MLP neurons of a small language model. Each row is named by its layer, matrix (up: input weights) and neuron, and shows model dimensions 341-511. Each number is 500 + 50 x the weight over its row's rms, rounded and kept within 0 to 999. Numbers have three digits each.
A block is one neuron, or neurons of one layer that tend to fire together. Before each block is what it responds to, as a language model described it from the Wikipedia text at the highest values.

End of person names. Fires on the token that closes a full personal name, the final surname piece or the comma, bar or parenthesis right after it, in tables, lists and bios (Pasalic, Cull-um, McCormick ().
L6.up662:467448486494530550492461509512443456446500521486477410448606541534578547404417585578525472491485500556527514503554526454490499418474537457491464505448467479511496475487531473392506516578428521486482551478601457454474562430491448501562611469581551552457550519514539610670511501533412500464509476516502492345540573547611592583462578539488456573549511529498490462419460466550465545502395526550422495516492461484589507431453452603422512530452430557474542595526413540470478402418495606510530550506425462577442509474420
L6.up1051:526528465570491535623428533491459569540491451486468451549537558479528505472628469506438525486542504510442523488563498524489498474540470516566442514423439463489512501461520471448556505526464505503583484497515510506463522591578556570521441482508399506560506531508510538433566498512458454503518490528468469493569434427458445451425503585540492616423492487459492548498504474405530510434409479465425432515479571487455599516435527589421487531492450479570551534587431540472525415398568519490556508372475484567318512468436
L6.up1358:564522392533532569454596564540483504430517559440455398483538538472477508481458567500533489426575510565456453532461457432545550499527528472449498445380510448473421517443589567448484541574419479500415560589559491459479523479486526558580562482486494471505504559554551542608563497522449559526474378518475473471544491515601591430405459532460454502437464504576553476407390495501517574461441581528406447473500504517402508492486460478518536503503478501537537490526436594436476460522511577454592485478442457461407528447446
L6.up1646:476478346492581470489411475454462494520528420520384470476491449508471579452564463546499429473426526558518518515504502585534528540489451517535439494444517501442489584485522470486514457464438510525523512497566544470459543462537567480559525501552502537482525583505517459495500555467512525488524491539541405443485466502387585535525504455458423400452390516565443596501439462472517507494422546540502462424548507479515467556506516500569412533477504540426464468499525552534524422417481585510506484526559562568450503534510

End of proper names. The final piece of a multi-token proper name, mostly the period of U.S., plus the 's, comma or ) right after names (Portland's, Nevada, (CMLL)).
L5.up215:649505534426537483519569530502536458412482464470584493487610532444473523469503450477477478584419455569530513536535474504543559612461487435443537517500539519358476461506460515432507506500454415460449594546507495508495441524462496442617470538462522514479541496509492501503439566511543557500461529434541430553499455527477490446448550567525544549510430508461506508412495492516421443478481448515446510541554487466534497540514584562499540549415551505532471552501475551491549526450513445479487563611512513460416528527427
L5.up560:504504510512471399439481423424505509425461457588559473477493547585518527401415488653592517510443452449525573507491449536532535536464490523536539604486501489436515521424432538561372481481518568533472581539541568496548596457494440444491525575524517444497453410485460561507444520487490496533509446550523437471568559511419542498470610516498433571462496554469481439548479513547516529575461536483504545521535436473503523534453554522415478482483486514510520523501561445448465504504528495516464529489558421590584529539533
L5.up729:588545467505524417584481494562516424477508499485574489548491522552484465439454490519546443520484441487512516537481468466482497555512597543435523532527488498464398525521506417466500503500498647611428545418541507525483433500547428510541534573591404600407545440452501530481470539475545468504511505492518503525470500543539520545418438568492442491567509564558514569466503493465454557558490568574493511506497531523524457552492495431522521580509554475524479510555595568524536472493588503567428606510418598496504541565436
L5.up1707:564461537481537549441462524491536536446504527478549465491496563470413489524434485534513591464464544410450450381463544456472529530442593551520438450487546520417486579565563589371462492557537536484475477467597506484512551467430594498497510449449441589513485535533458532514453557459404484430451544524515464447546515513371557514431525494548495542523519515523519531393472604361495512514407518508528438533461509588419527478537486461506497513528465446507540497553380558481457431455526600435523474469449592538475525467460

Range connectors between values. Connectors such as to, and, or, dashes and commas placed between two paired values, mostly numbers, as in 1 to 6 m, 1869–1940, fifty and sixty.
L9.up1506:538485407412449487513462530427473476472419459516548444537566549441547537420516443541495468529439429540524514468450521405531582465533552607441550461471599506505411556564508518453580478584519492581537484521479522520554598520551427520426592469531527448469538542509556490534437586584460464510416414513516483508446480480390522502540537449492416537496510397462458437487504531388468498471479426516509490455422535496534565449539497416481507580396522545573570440508437518432470485501428456520427545520440496487479566563531

Media and genre nouns. Nouns naming art forms, media, genres or languages, mostly in music and entertainment text, such as music, rock, reggae, manga, film, English.
L5.up416:460450540514571589482441557538483490522493561505507524491466459470518575512504525509545609492454489615503488470412473463498581502467427390450488593440438518537430561581486548490470566442499552481559578550549413546555495523515478431591495534440465480473440537432524508483543493498456415520578496512558595484510500467413598506478412524464492545524494537450432464522486536487520507412420519388492592533531481530449491487489505535432440483569471449472475441616514480463487472503519589486522486449483507659586412476495
L5.up515:532431505520553377500555505599559505493458396436547536521562533489454468560557436560446465430504468470506539487449559523440512449590539496534449513564417436488504565547499529514508544454473607499490472489563465526478521515514528484511389560527466450532427516453488537485548509505418379422480527519400542484388511476512499542486522464466542486567503575344521548519514502516579563475500579510380519528562474509483497575500534554457447384562479397564453407604468455496492463488512555453604468486500523522514554476529
L5.up1813:516460567457478424473478454535603488554529437513568568619464505553381562560428557508373512495495458469522584536531446523477566558556534404530479495463493518409550476520466453488529558485438559517525531437540498510513413474558508581530502460544401483532504487493459520536511531523351455575490512522524615596507647395549446551437496499537611511400442556467519510515483471485506447565530537538537520486558405519459510512509459536516413359471507514558419479491548527612546534551519535573515457514448445547504491525448
L5.up1874:383461582440515534453654483469492589532460500619521432535563525482519471546552485502470566492503473496524530460445471472548517522569435420569459513440449503566490517556436443427495454524530590506517464498512611604532480457492547432497519589523439449557501558575564476498558513515446549414530501521515468463442483542377442462576399526504436518535443566474469602494468503520522610486485493532496517515571508537523560549553430565514423419515514470501404572562529472507585395487430539470591482399531498607531507469498

Partitive "of" after quantifiers. Fires on "of" right after a number or quantifier word (one of them, all of the students, five of its), with weaker hits on score dashes like 6–3.
L5.up772:545524501490584453529445438412494526433491545493605444429483574390509475585505460577501482432387538468509523417422494525575568464536381453577542587458409512549430527493487404387474566491471434521470514488495527495565505500565550481375437560505453512570537512514464536460560501532475437477599526519489493452526589506531621576509591575462490514500573507464445489496518468531455496457537414541543539551482447567440502498453524454574551569493508510518457509505464522514490475557595515509462490548580420491520474541429
L5.up837:404534467497489485543483446485509513448569489445583474482484578433475461476608468440511525508459534374409584590484477506484491437525458532592467539598464606526449478504513485500456440452485508529514500466523487455573482437564509587604488465516532503632571576568453466475578554463471439517505497494440452528504558515483429492453520397485560501593546466532531430504497443470476596522520514552483512446435482508482589640416436543560517454403544593478450522515427560522477513424569445482511443457439507461444518528411
L5.up971:467512389533511443498574524449462566550502583587453528514561554455522457591481479518439547566503541548531524536518576542497515502526470546560481546407502475451429552612570483504528435642486474511503489479553565493626516463541605614491416477585415564467552509580476488485545442553582391459520453493452506532499549455557541493498369366511539537469439575507502496539553540406521502501520489483560491527482555408422456591478587517479568485465536526565437559405535562429521497489426456492473549439503500500467510587492
L5.up1369:516524432551438520549505489428509484504440407516481511557553539633464530441527437554505574447515498584420547477423482511436524458446553473603493499538512482507496522550498478458432423499475531473518424434475550510506402454488521529500519542483439472517488451611533606532584536517498418547493448447511502480448443517424556467493523453531600530518541524547409484521517511537409464438515439463440479504446501400564380459409471593621525523518519542538394605471619590489492492546554514534522451442438573525485457567391

Predicate noun-phrase start. The word right after is, was, became, or designated as that opens a defining description, mostly a/an ("is a species", "was an American lawyer"), sometimes of, his, based.
L6.up426:498558458461513507497446466529574467523594512429475398530521450504463500529488502452485475425530411495531597476596497494431481513512461462427527553524483478558505507581504455470485458540499571560500443523556566420479491528544558433565399461483479589508461414454499501550579478497465472483505513413551503464437492499492438487477477470476476546583471527529555485415478589444504499575411571481483488455450421470506470622489518495466505554521379418552499477466491517545509387445576582438542486448510460571415485558524
L6.up1463:520578467446468481450511587505518471471504428546482508465397555568508564526543584497455454455473528548524461464546480481425535504457498437577507402562528439473526480485458525509574452402504522516504474471555567570541475456564450465528475528485424529458498612548548453427520607558530445409449496459501503525606552443535508513538470527488439547538455462461503434448568439477483499525457579467491461556469521548474559544517535554557518600472501556556405548435447578440467471445497510524446424488615504439395557587486
L6.up1703:569501377549426486467566527482444521561411488480462482509506546471456494501509585534462489434550512468517529454509526488532471451492409507500458483419551508471450524532532521514486507462426473479548504563450507503449501511599504468457473488498512472493492436535513454496486592441498467435456510498540561502523527403483491424597456342494478437533406512469534498513506552526383537443476567564475471507516490558508559652459551536509502615550579494508542459420532490521472442591521506508504524440539536515432579588487
L6.up2006:569504395499515569476502460468453566463469498506445403532463494522479536543527381466408512407514457526437525410422471587453439476521425505594449463461595537444492486508437467479596545520522442482616467458478460436570548448495514498448513560497477478479433466473510504493504479478511460421558403456593551491462563467431561425491420374536483443477560499429489427423452601473476477449586531507539534539405494545572518541563546514548495492523484547476516461426440504506451596575472472431470451515518618520391503462467

Range connective words. Connectives like to, or, and, – linking two dates or values in a range, mainly in "from 1972 to 1999" and "1582 or 1583".
L6.up325:454418470410469573469589431589438635501514545523523480497476627502508438463507473554496518544533450445475512497473570510515486458496400517550461497603485452552464476510498437428502555523564444541541447567548588532518592484552542406530477520545506497523525446513576530501493504514527480408465490422488515535408592626439538472541456484505510570556590541518448517496472499422520523500449414418515425529428494569435528597537493511511509488337560522482558551504502580490522539561477543557433492521455480439492499460566
L6.up747:456346550510510523492523542473451455472543512513456467522435509506531489398496368497427533565473557515529458418567493458576495648484451520498420443515550534584537543515500557493471477482489532463423494390446445575606468591487524496483466536524499514471460566611515481455491608544543493534519518436507472456536538550501453527502519469492489526482482416510488589461557564570413535557503487520516485432493434450485558540466549533519567457508600535504532501530503502515492526476542542487444536608513494476438473513510
L6.up1263:422574422530472361440557524518547470454495413556519482469525469468485552459447448483518599458479445531598481538571514480446462441467424478490531525441407439496464593541536469381426488511507417449475464543525493539425610447420560428486479492598456498411535535525517484570503472493487526465550509473512489490459499503435501555484499460496552600484498461571531427543469413496543544421567503550495446412566539484587403501526594530488614507438534533506599451447477547532502544563532465534558551573481547479468411459449
L6.up2029:542431427519505475486537535541511515425504446514487526488488549547558471550626458517478497505486476528597516496552429495579416540567483518470504455529474471494554520525380568473430486484542518499491458457468458501615492545500587485504514465494496435458542555548474551507476562542501503469494492456487556490473511453463431482547487463502513587536488486442532503528498508480390520468598497449535506439506404528438525528550492488516509493460394513478457542537518492488513526463518554570486494548429503479473455440413

Sentence and item ends. Sentence-final periods (often with a paragraph break) closing factual statements, plus table-cell pipes and list-item dashes that start a new entry.
L9.up1828:488591476466566492467489434503484509491503462560389399513562486557444529497547524522488583429494524471531567416421549582513537513462472533464501526558456529449519576462557447521403486593434474575457529507457563441579574548489492492510490464570525549489575491479517527595512542506504552407499493533457576477484442526432514427467461507539473609454516461477475511563430560544557565472432457521545569572474491492488565458456465511462373502477435464635528641541419493465552626447553506485544596462522480546560530511495

Passive past participles. Past participles in passive constructions, mostly right after was/is/were/be/been or a noun, such as published, presented, held, located.
L5.up314:507541441502534536481458578512523527499476513411516347485525574533502466508494459523462470422486577467499482569438443550500502491480472430573438430453477460511488536476538484526488539487459491444519542442468488503545606453475521477523470513468440547555520566523459473517556607421511551393496435499509524480399532567412571486452512444501426531566423519542470461562469409397522515451479453483445475587549448553552561431520474487510478593411608475553508548487466479474476506514597466580539549454508540568562406564452
L5.up881:525506476419414489443527537462562487483493493522510487419490485544465416473535481617435530609520472543564473595498458451482538558512556546542483517449565474490540422529467446560459496536429545452498533433521519456622510468509510444515466495468421439452460536536556486509448378595514543486487452535406542531476511462441482502614548564465461620576548487483445518552403426515465492438500428497478485481553492467514500568457482569518493478603573535535476506537587598487501454417532543501342493544502452593540428461464
L5.up1043:522567463503541498498531489496453590447493426503535503483549483500523450386493495517399515438521562565479543546397484509498493466523462521549506542455433491517433492611518521516511539503405607511472458515447485590490440430532611416541393545587493485462452430491533526497458494441446395498510514467495516480480514428497499512452595467507560478504484552478405567519475426516562523529441553449462466599551479438484489510555575495541449595459544456511444623544484510494458552548534514432525566436515491505513508594350
L5.up1569:555406419540493521509427510493479537440516468565536496539537468471368408469615441530420488479520543494442428534466467552566520557551417477568443549508487484451534510564504531458346520593452504466473433516494463526490567520524523544503446518502480534434530522530574518527490419441548570480428480529487516554427560379485536455549402423469447485527423510529520464523443471460524623516547533539442457517534561505584563457470552498529480516442647471559400594480471479489492525546515456537511482512550522511514532495461

Partitive and possessive "of". Mainly "of" after numbers, quantifiers or names, as in "five of its workers", "Game 7 of", "Frederick William III of Prussia"; also mid-word pieces of surnames.
L5.up482:480486460466561495481508471539518588477591562509482443549606489496529550420537482516442506471433548444546558490419582568522511430464451532490544575455570481458507556538455540460353549522478500462408550441482511480511616529487558449547518494559525490412533467485437537522535483573546572439488597575540520523486531519430451399436395546582447505574536510506489466417581519461542617441493517573431467512456454508524574461432578520471475511448510475500565467516494494410597489433560550485503520486506574519427594513438
L5.up1085:609466412461566499522500579469524486464480440445491501439576511491374444428479556564438534508530588352461541498463561461538513548502498461511532525518548426512499507470407415451475566526532539527482525496510523466537506519516552541585561456454465491388491459498501546506521463559538550488508519514523515604458527525543484431449489464453613451561480455532423538471482572486438565463450514467437473565559445485516463518592497486568545573392556637552515483466478551442541569458591481561555457482491546554526474497473
L5.up1374:465524387572542424495616463441508562556474420513472554547431541421460561462492535491483645481489488434444566436504525529522484487461505509489493602472548459477500523463500361461485533447453495494522467475501488454534574557478543446532556450475472528426492493643471498429445472586444523464525524464450454554488522430529443401418393426557465510497483573481418495451454492533495543419513536521442513554586386533436507455473485494494519617580540486488541435486575588515556551417586550564626548562482585448510402499431
L5.up1666:510426551555567424544596516442524512528400460574450433474523452465465457408607487513427563522476532543478459577448527459533475554453548542499563518530426558461431488522465484434452477509428464514447472462499475563545472409582446508587523528575470486396460461454550502537461490512496484439518494477437550439552486526527529502479530594528448540462498542515500496393584535495406487499508444529526471432563521524543571580518556505436496484460573404558528537556498463474529431555522565632494585495499534477535571518465

Number-ending table delimiters. Mostly the pipe or punctuation right after a number in table cells (stats, vote counts, populations), also decimal points and units within numbers.
L9.up283:453577501545550428487444508421456419494455479483551491434458461431553431476503438483532479423454470444482628507531438573508536482537506502469470482413493536404408516482539534548519473526445503509455478419462508516458569490538557462484498526446498470422487475533593486585493587452467463492473464619493502533532423492603544479494441520537460462516485400522513464514424648524448441506490489503476479500445515431457434533427483603509537482517569533564566459475583564508539467525432609486539573549555513555548450475489

Mid-name and mid-phrase fragments. Inner word pieces of Romanian, Croatian and similar foreign names (Știința, Srećko, Târgoviște), "of" after quantifiers (many of them), and commas after place names.
L6.up28:468558504403436524383386468535511625496463513425546551481499499558560511494534570536503487491427487532391475604465498515514520414478609570535518491453523468473499533558480502540403472540504544476441490507520501510501482518515496528546491472539546411487550490463504506519508459502497500502458476560501472516538493554557527572491481529431520518558442589476488595463529491486494558518380621545495566541532513460503550482519454496424428566447596482568509472518406494561487493450516450446426458500432523414571566487566
L6.up265:562508353506483550485426543524507547508448415580452435511479552421490507547423508532497588450464484513478627507518526458438451478468553558575534578498486517578496572467384475549452546456600518446516502436449461483487478458512508588527535481451523435428478620481463540446512596473486471398513415558519533490560547475431556440472438569477509474519492480476495461536511563608535485506451507496499432568493424508570518511425458578438450596400524493484486623378449513456478507496577520493466505507546540626453487470445
L6.up1267:559441482487499422512451561543503518485517524577521473454423520510396590474497431490528546442520503527550511518493554538471479409435394519573535523427561544460486512530506437560437622475578532508471528489506513443473544492588504569490479350406557467493493578539437531552523533556441527455429578546553612497340559542482522437497418544509512550499425440445509526435509549525505538466517435521549557376480516508417503499440468534533446602336528455575531509527504563488524531542579481507543563548523484526420529556479
L6.up1524:504494496460433406482452537455489444541545555494465464517433510501434465452652512495527484435414534448458469464439549508398526513506473500460478473509519581517481507509483449486492472468591455547444479485446431455561492521418451656537505521502478477512458470561585561437447504490456380397387523565496476541429601467408518498482473466577410480550496403433490522484461522525475507545393475512504487458378549579543530539500447560474484497433576494446483461469489514416540504459545598487506489533536557482528471569470

Sentence ends and quantifiers. Periods and paragraph breaks closing a sentence, often before a new heading or section, plus quantifiers opening a noun phrase such as most, many, some, almost.
L5.up475:459474435525453497511536548472475504400532495561442418519632576582554433465504471534430544564505600395466457445433579588488448487518490519547571527471491542487518595482488532598408522535506476473421504470419540499535572559445613565457459543566415514474493447581482528572525457383496431391549572523454542504403538498515556444556356463465449533493512493446567470486514480466466563493478464549458617524456471538514457443482488523510432489508509532610553580527466496551483461576559362503619502482377566515482567492440
L5.up1263:506471642525522492496713521507557555486557415494475547451603432508489503491520557518563472539415439436567588479476584578469454461529546513478612515529565423471470532530485591447529521486460466606521512507487474434494519422493493475479499438483462518534496469507477498534476586580518511516503551474531504515537534428465504396433445405524494469530485511486523486517405564562482513470501543491409541583576459494499504505515507586484465398485461515493449511581493559482478468521501486526527505489565504486526505503511
L5.up1416:510431432450484525381562547541450521594539437591499477434501546511451465412541512549550537531429577528517553465472455487562565561475492553551575507521528578431520575456531630552506517450587433476522455593602458490505517474598435503507503540532491439513509657449435446480469476499469439502525468496536561488443491450563410468466451527549496481544532517589441488538539536496445493484536433433453470474477471502528540561494533466403418493562471466437502478549441430468471448520551491584428501432496619447441448511406
L5.up1606:504477578535495544401638500431519598565456466440536397416557468514533445497412586527453514426439522432508495384453558532511444519530580390507509547408512499465565552575514520469554518540477586530456488527495574496510546499495530461417417350537442409497592578508481632479476552487496536541531492552425547406467497415524531498468493478460497451537482514535579457474497605548499513510432401540448561492555502647497526470538539620496368487523468539514523562492448475508502528554521449488568427538450452557572527514510

Head nouns of noun phrases. Abstract head nouns ending a noun phrase, often after the or a modifier and before of, such as number, rate, role, situation.
L9.up1730:516449581497478631476436470356496549594494459534607351491456572461537546529534447526522495440575504436523482508392572537424543451513549392503487591530481531555383516469426539518434568504542532504483474471547454484568465512472524561480425551504469387471491502501543579470567585377503460429530404429626551413476550576492524568508478507516440540486433462471503473452544509520502523464491500501438604513541619503510478419503528529524536514502524475582541557479459482508552611615572450540450575464468457547485520465454

Abstract domain nouns. Nouns or final word pieces naming a field, genre, quality or attribute, often after "the" or an adjective, such as music, comedy, skills, tough-ness.
L6.up212:519466505487440480396511365505491563466426364486452475482547559554424581500557489461434441469459410459508549490407496613490562483596527447574515601539546509494510528470554549509568476466429624558476548425510566562537450512533487434435497497522478485463496566472541485482544486386431526553462495449498508377486539521514476599456522527510415519503477556447469462505479533576515524478524489501453494475459477480556538449515454503489537493603541526532454581468498472447509544545538643478512467533470493577498539604488
L6.up1218:510463462531533517466481478522497498654544462573476474556436675591429465515490480458483441445434480477521506413546584551525499561470562494521471539556477474445554546568493505527509521462539553496538358434492443460594490463571562469472430468486552452400471429541483480520600516416476554455524573522415482540458534471511467420576452468468469480594540489548403483449434581487523624422485512508528636523496511529456529476532532513527466487431471424548583452557492556501477570477568451492458608499494581530397532503340
L6.up1603:513512487566458501523524467518451520597523488515501531519544552557547517550555506480507451516492508485549465371451543530544560534589509567470484515474457443444463511631457601423514505457398562574519434542532525545514537589507524452595498464536481445480407507563541501481505397486414387572440478530473652381508501556544526553574484455487512457479514492470461559586506494460416495426526531566499576559481481510540506455483581451611583577563521440546536498570441470434577581517457556542493534570514482553525499518492
L6.up1817:539563387502595433485519496468497422487595523425500400511551534526548545548518529502565458515459533473539541477379600526465518537480596469530485593528514481419376594539497498523433456546457493528514428453434481443495545514449518472522499474536437556458398472509483608516539545463479479480471578546428526431436503395519504533547616482479490557484429511538507575401508463461381491487428569587434567494503486522570434423417539492455503556522533472475525396473549622441446467470415497498498524548451599502515537507500

Range connectors. Connectors linking two ends of a range, mostly to or and after a first year or number (from 1950 to, between 9 and), also of after some or most.
L5.up582:566348519546553459499448417505431479506473486520496412447463479519576435432460640473505506415437571503562564554480498484538455476462487512547520544584470490545498501515451476425509507407366428518459478541493496562460536420550518443465488580519419554515511521503552490526438539481474531551546372490531499556551459491537541445578445457451491476465429487569564519487472486507445492510485537452490498573656529525478476438540580540508481437407529432544469525570505539469489512470484540457534513574488542548465442433466
L5.up621:446486521569479487457505507444476487525489500466445466578527527429502425541464488559478520521387493518554534482526536494541540561446509513508442481523457453527413456556493499400446585622497532578416548492547539518589423491558473500462551434632468460456463590566518534556503565586519439552574442458501388482439564432426529458483422513531568517556600549555532532546461517443485512355494504529554514491448403492533514492500455554532460463483570514494500542478404540462513522406506475488528411535382457470423484493488
L5.up905:462423441482600482468570515433504475550462503407554484503508530579560474418529520511485467501348502468447513472487530498494499447515494456444417512598435467542527520531503476497537573475477520564488464568451423464539485458471493441477504473479467530457467545622493467577550516427454499499470346442511459436486542547424479542454461574518432531577564520526475505484485623567478557488549466451509485499409373393543459535496618513547515475461554500486389512451444488521471570502567499462497406530488498465463455462467
L5.up1615:503480447418529419505572534488475500448503525491564472491543607548504521481483520514510600530503515524607537475416400538463543526496475613589511528564537450481480488419444552528438464536444500417514592493494448431564556506462484564491491535481313539567539462597469501564551527526515535503502464489535563482517477471475522476459455472544580407507537455529438466566488480500465530467579446570503385585565552590451470484535495560550539462511600443499416500478493526466468550531509517576469541561481571529504491482530

Connector after quantity words. Function words right after a number or quantifier, linking it to what follows: "of" in one of, rest of; "to" in 1950 to; "|" after table counts.
L6.up216:572484493539552544400456470374417554633520501537382424598604579368465479512556642557499537452442501623445538504492487547541465460528488438571525533556618511491573529509445451481481559458524495480458479424556517504631503496531573544418479534572431628517476469536492543516506550544485511456495491543495484559375551528491524476510476434453464585547545467506588506543600549503447455567597470497498489477425448453563493550538476528483545488478485474511521465455524559454433479524443479431496510519509545485509438476509
L6.up584:487486420457561374494540517475505506513547520433525391447449443527551533438418453606495392512469437631550565492463521445553427565419479459465472461507512395575548500392474471587549489513467499532432511412557484500494561508465516575418499466545523460486541447478533485579491408486478508565532525512529452446416581454471525509516452452432541557437496506558478467535492475531465547506560519480519529504435451572540492467496546523463522604427554527532481554474520515450520538489466506490444554494457469479484492535404
L6.up654:459522467417571480497493539509465496545521534646555487505533431459555460470475584471482518555452575493519481489439507500578459485501477563540531470457443478500482481433594535516506522453488516573538489411469618526612600510375543512466441494572521484456499556550516543527553516484455502519516493543475411513480448522511454494497472487494508443597609553448488389506564448577392605466555577520445542506449420487467525498568554564485510400437521576482445537501467437505508612557575539581487573499474548557440395556516
L6.up1044:483440476464522420480471515517439459562504496503532517591439540366401519397506548460555449596392494537544502460456518470418464431529516490452433527496445386511456471440459464580560436534561460521509417481494472386514551530527538505417546520640541555445449463569526559550462476687433530560544491448476567562458515516550564569495557466507558475592536472539541534526515501461524564602524491476500406466462464499462451536491511489530471631507493459489545469513517513481473542523428503465447564513555498540537527436534

Descriptive indefinite article. The article a opening a descriptive or appositive noun phrase after a named entity or is, as in "Foundation, a charitable arm", "It is a platform"; weaker on other and table-cell punctuation.
L9.up1821:548483506454466545511482515492507524475430554570531557516488560508418515477417427439570558535489449466407534520557491428545420475499498487546528531476563439524453480560491451465488514417432435580528431523493522442511499518453500440454529542421434552442473528541438440515522370450464482481460455566576548505501573539417475461557524477506511510574498526484477489462599438571489516486484542561498561471558477524560441585523564438576648471482508447535480492428476523511581519448512571451491484450449553541526499511412

Surname final pieces. Final word piece completing a person's surname, often in lists, tables or credits, such as Conn-ell, Mur-illo, Mill-ington; also place names like Bolton.
L5.up799:630466447444499564486589556478499548471496461388408509484537540465511427436485536581471615465479596516537569571404542505480513487567478395440485510538516399534446499496527584500472513513433468550505544555521526399461458433449555548627483492534491548513439503573501502523581499605450522573503548506489586493522482490527530473498481532480464465410491529530567550476534482511553469444437528540486496520465377453516498615532507614506443473496483608418516509480475619496531480389515521443542472526529499526523515535508
L5.up824:471502429408353552429430489523490506425505490502421501542566466522417468507384500516571560494545450579494553595470521385588467497543529477526508529526438511463512532485556503473498533567460546562414503413616531357500465500478533521539558440571493584463497422509450533621549562559468384471415467523535449488599533551502548502475541476491553489467450505494511469470448416428462506511525561481577396481512519583376361504516489497474435518460557487531468493498563512501491484385459553451514523544414513439464454508469
L5.up1278:478539535527528563401562353524500576516537471482463469470482474483475547535510469478446512587452477577525559540520474494584582602503494521474538547522545501452517479561534624526528502571441495666488530527561572503541474488565463571508533455489552547519520470492522540450489534479556485499536427518535482492544508403534463483490456490478516490542543528418482482409450424542505583452385505545492483573491399519492470574468530521482428495468497486523416524538481480470595585441479477511545437491551453499469468494452
L5.up1491:515487464477538521453485549513483649559493473531411496482521507553526491379530558470526520513510576503463514542469566467557537490503454393494569521392458487531437498468554540393497503514385559590459486500485506441486539435576498503620549565431539596371462476539499538561462550432551536545576427504525504403495514510521562470507531500510474525531444562420518502475512503494486488448534545508431471440549572487516453598497532630539508493490467539483539534455528479572548462422511441501542454495436502511483479512423